MLP neurons of a small language model. Each row is named by its layer, matrix (down: output weights) and neuron, and shows model dimensions 224-319. Each number is 128 + 32 x the weight over its row's rms, rounded and kept within 0 to 255. Numbers have three digits each.
After each neuron's rows, "fires before" lists the tokens most often just after its 100 highest values on Wikipedia text that the model never trained on.

L6.down1926:140170125140132105112114204110169144095160101146168136131088107142119139126076124136144173119105117155101119154098116120100099157103120122150114124136146139142067043137070138154155155100106158151136139158065091125142111105108126129170134151111151034094132138125128154152121134113118122106
fires before: " ", " January", " March", " May", " the"

L6.down1766:191106168070153175181127123141158157138104102136144129123135111104153132141116138129139100123152180152165132120171173149079104113140142138093099144198140128165147146158130055117100097106102131152135146168053149167100096056132185134094090171116130114099103175123070127115113100131198106132
fires before: "|", "|---|---|---|\n", "|---|---|---|---|\n", "|---|---|---|---|---|\n", "|---|---|---|---|---|---|\n"

L6.down1459:167158135176192133105125157142096188156181163122146119131132110089097137176096213165179138110127158121159099099087101161096148117096165112128106103149155167106090119127157130116149066111160074135147087157125089135104124117153160088134167162168121158176127161102152128088089151077156127148
fires before: "|", " "

L6.down899:100108137130130122156124182179144117148156136140092123148176112120153115090083138155096163130143141125174163117092106156179163168100041073141156137110067129149176110114113126132138159165149171167174125154099108131166080167178126111094130132169157208138109137147066142107123124124144158143
fires before: ".", "th"

L6.down2404:123115110143138124108119163108054081118132151180177086135075120113124135081130112124100153141175131139100120094129073091119206161149150105129139135142131091104141074129129116090125141151147112112128168105100098155102072121177119089103178108121146145104151147112124137077201180108153132148
fires before: " |", " ("

L6.down1976:118153115159192153129120136146118092139124155151153102127119090161129139149173100087130134180151206161133133164133077075103122135166117145192105132168129184118138138102214193150106087173148126144106124124141085161106156107154151119088098079107121130119119154104138125138081171127149119125
fires before: "2", "6", "9", "8", "5"

L6.down500:151174103125080094182119110120148123090234149120126163128061180151171113131118121098125106153131118091207135150179082156122123118104143135123103115134187136125182164098148096118114101138083133176148110145097173109088195118158123074163132109115095123167142147101132126140145109103119140083
fires before: "|"

L6.down128:118106090083140130133134100167153096139161031195064136173101157162073124059115112123140157104097167165087139115142123115119054119105189091172143071156129114134081086086123110138151167121094078133166073135161159108128088071128098112202106099141198152150096147135158155093125186147136105137
fires before: "-", " |", ",", " ("

L6.down563:176182121156052174144100099145124146141178101092119079124149187137100152109137135106129125112107159121085126142121117152140112132104134124078125145139105143076145163131114101172093120128103117138153075193113073109075134079146153120081081147127095198155114123136129124107039119101120122091
fires before: "2", "5", "4", "1", "3", "9"

L6.down2481:168148081148125106151141157105128201120129089175125097086061189164162169128184130100144095075162161085111188083092143092122143130126144171142089206144124199139183179180177056107128111152125109128091146116080134106135104118151168200079157116075111143139159130122149223107139147090141121074
fires before: "|", "|---|---|---|---|---|---|\n", " |", "|---|---|---|---|---|\n", " L"

L6.down2490:156126156148062106170133177087160131127165067134090129188109177147093119122173111121204155071153159174137159125112225146097161102144107124127099143136108121139146169080160146110112153139101126127107136139090141134131143175111136166109121121116150142143129194107136135100146130112165121109
fires before: ")\n", ")", "\"", "\").", ")===\n", "\"."

L6.down965:163099140133122170132152167131164084135142070174132119109135164112197141140070094145068162111110148116150149112117152106146153097170146109182165139058092136058156141119146098084144082101089155136164164076083148111134093136084106130119100145088113132107102167120148090113097107173119157132
fires before: "==\n", ",", "\n", ".", " and", ".\n\n"

L6.down643:099130150117203160125153110161061169071099087150125068105132122094093073100118070139231091217165121153118121158154141125121110048074114111163087118167114118162149173123097149132104127130123082169107139102133136075102120116193148124102058132060164120137160163084121124118145152103130148147
fires before: "2", "8", "12", "11", "20", "10"

L6.down1852:122155112154114103183153083131166099105175062132147106057130118079152123131132125156103161168142158129093120105152097157109158113124121136139110111107149138138079146123060158132179135093094094063169170081104129133122151122145158120162127152102106136109159101209115126096127120102169177106
fires before: " |", " F", "]", " C"

L6.down2348:147137096084118115111140115169137142132181142110058140155090170137149133113088125176115127139137148095099145111118195153185145143190118110090133107112098104161122106156129129088105152148141078128128096143166081122145129160119177126110109117133179144121149076135094135120120139129114123115
fires before: "11", "13", "9", "12", "20"

L6.down1238:154141154092075034097127107128137111159120155150133111093124126125147120083126131151076142031130112198151099138135121156131114110073136107098119165080170147090108159161190093184080094132112105124151154134096166116133153158150113106125120098136146133109104213176136109093110058105129137107
fires before: "5", "2", "3", "6", "1", "7"

L6.down661:178112113143101118118098109108128082141167202146138155193178111084176121119111182107147124125204112189149139154086096131117109063067101133163130116191157119102106127167077111112132132145083168113089157116129084136114111162152117127160115126128104150118100153078169120094120195150077095131
fires before: " States", "|", " War", "-"

L6.down1687:108138142125100115104190086154134148175087140122117099222132140142140142113130125091136163090180121152147113135190078132138145168114123139168102148102113125189139073137139118138077117179103116050183104146174155130159123088161124139149104179104080137084132149129103120092132085063149167136
fires before: " |", " |\n", ","

L6.down728:169148119108139077088111169108111140134132110110133117080087131089103124099161083100142113129127094141112130135158163177132150085129172116084127139130132100142169168098165129195118202078126079118143144147106144158110135165119161167103087186163103167114123136111056101135138101156155144148
fires before: " |\n", ")", "),", ")\n"

L6.down1244:115163148122134136149129079182136115138142170117137111159139123126193109162138160089084207158099144162118159136126157117100116146161148130100181113142160155144207114171099176087173092095173129130155145121134081163105077111134089115187123099088088213171154100073137099164127101136162087059
fires before: " |", ".", "|", "0"

L6.down1084:080111075079132124126088164142113129155099145154092091213086119142143137152163116108133195133134139112145137079155100082152101153217154139131148100108169113081070116112126163154100168125096147154162088204123094150124107110143129157159099083044129129110095138191170138100153139125162124147
fires before: " |", " |\n"

L6.down69:130163081146141080175123161123169101064113162184132129115057117123118158120137112223171186069166232147127122167119089168104124063171093067110153137110122147144087162159126122100185152137126148148110116093144195110109086096143155139100110197134160131141085123071155114123148111126174167073
fires before: "0", "00", " |", "20", "10"

L6.down2191:154143082077152173119118166140142074138136172057123099118121121164095198117118094135127083202164102116092149128127108112128118159108143058093142123083074128042104115119083151182099087164122159146137125137140084100123149160124120126154156172183128125131145109130154118102103127115084143206
fires before: "14", "13", "15", "11", "12"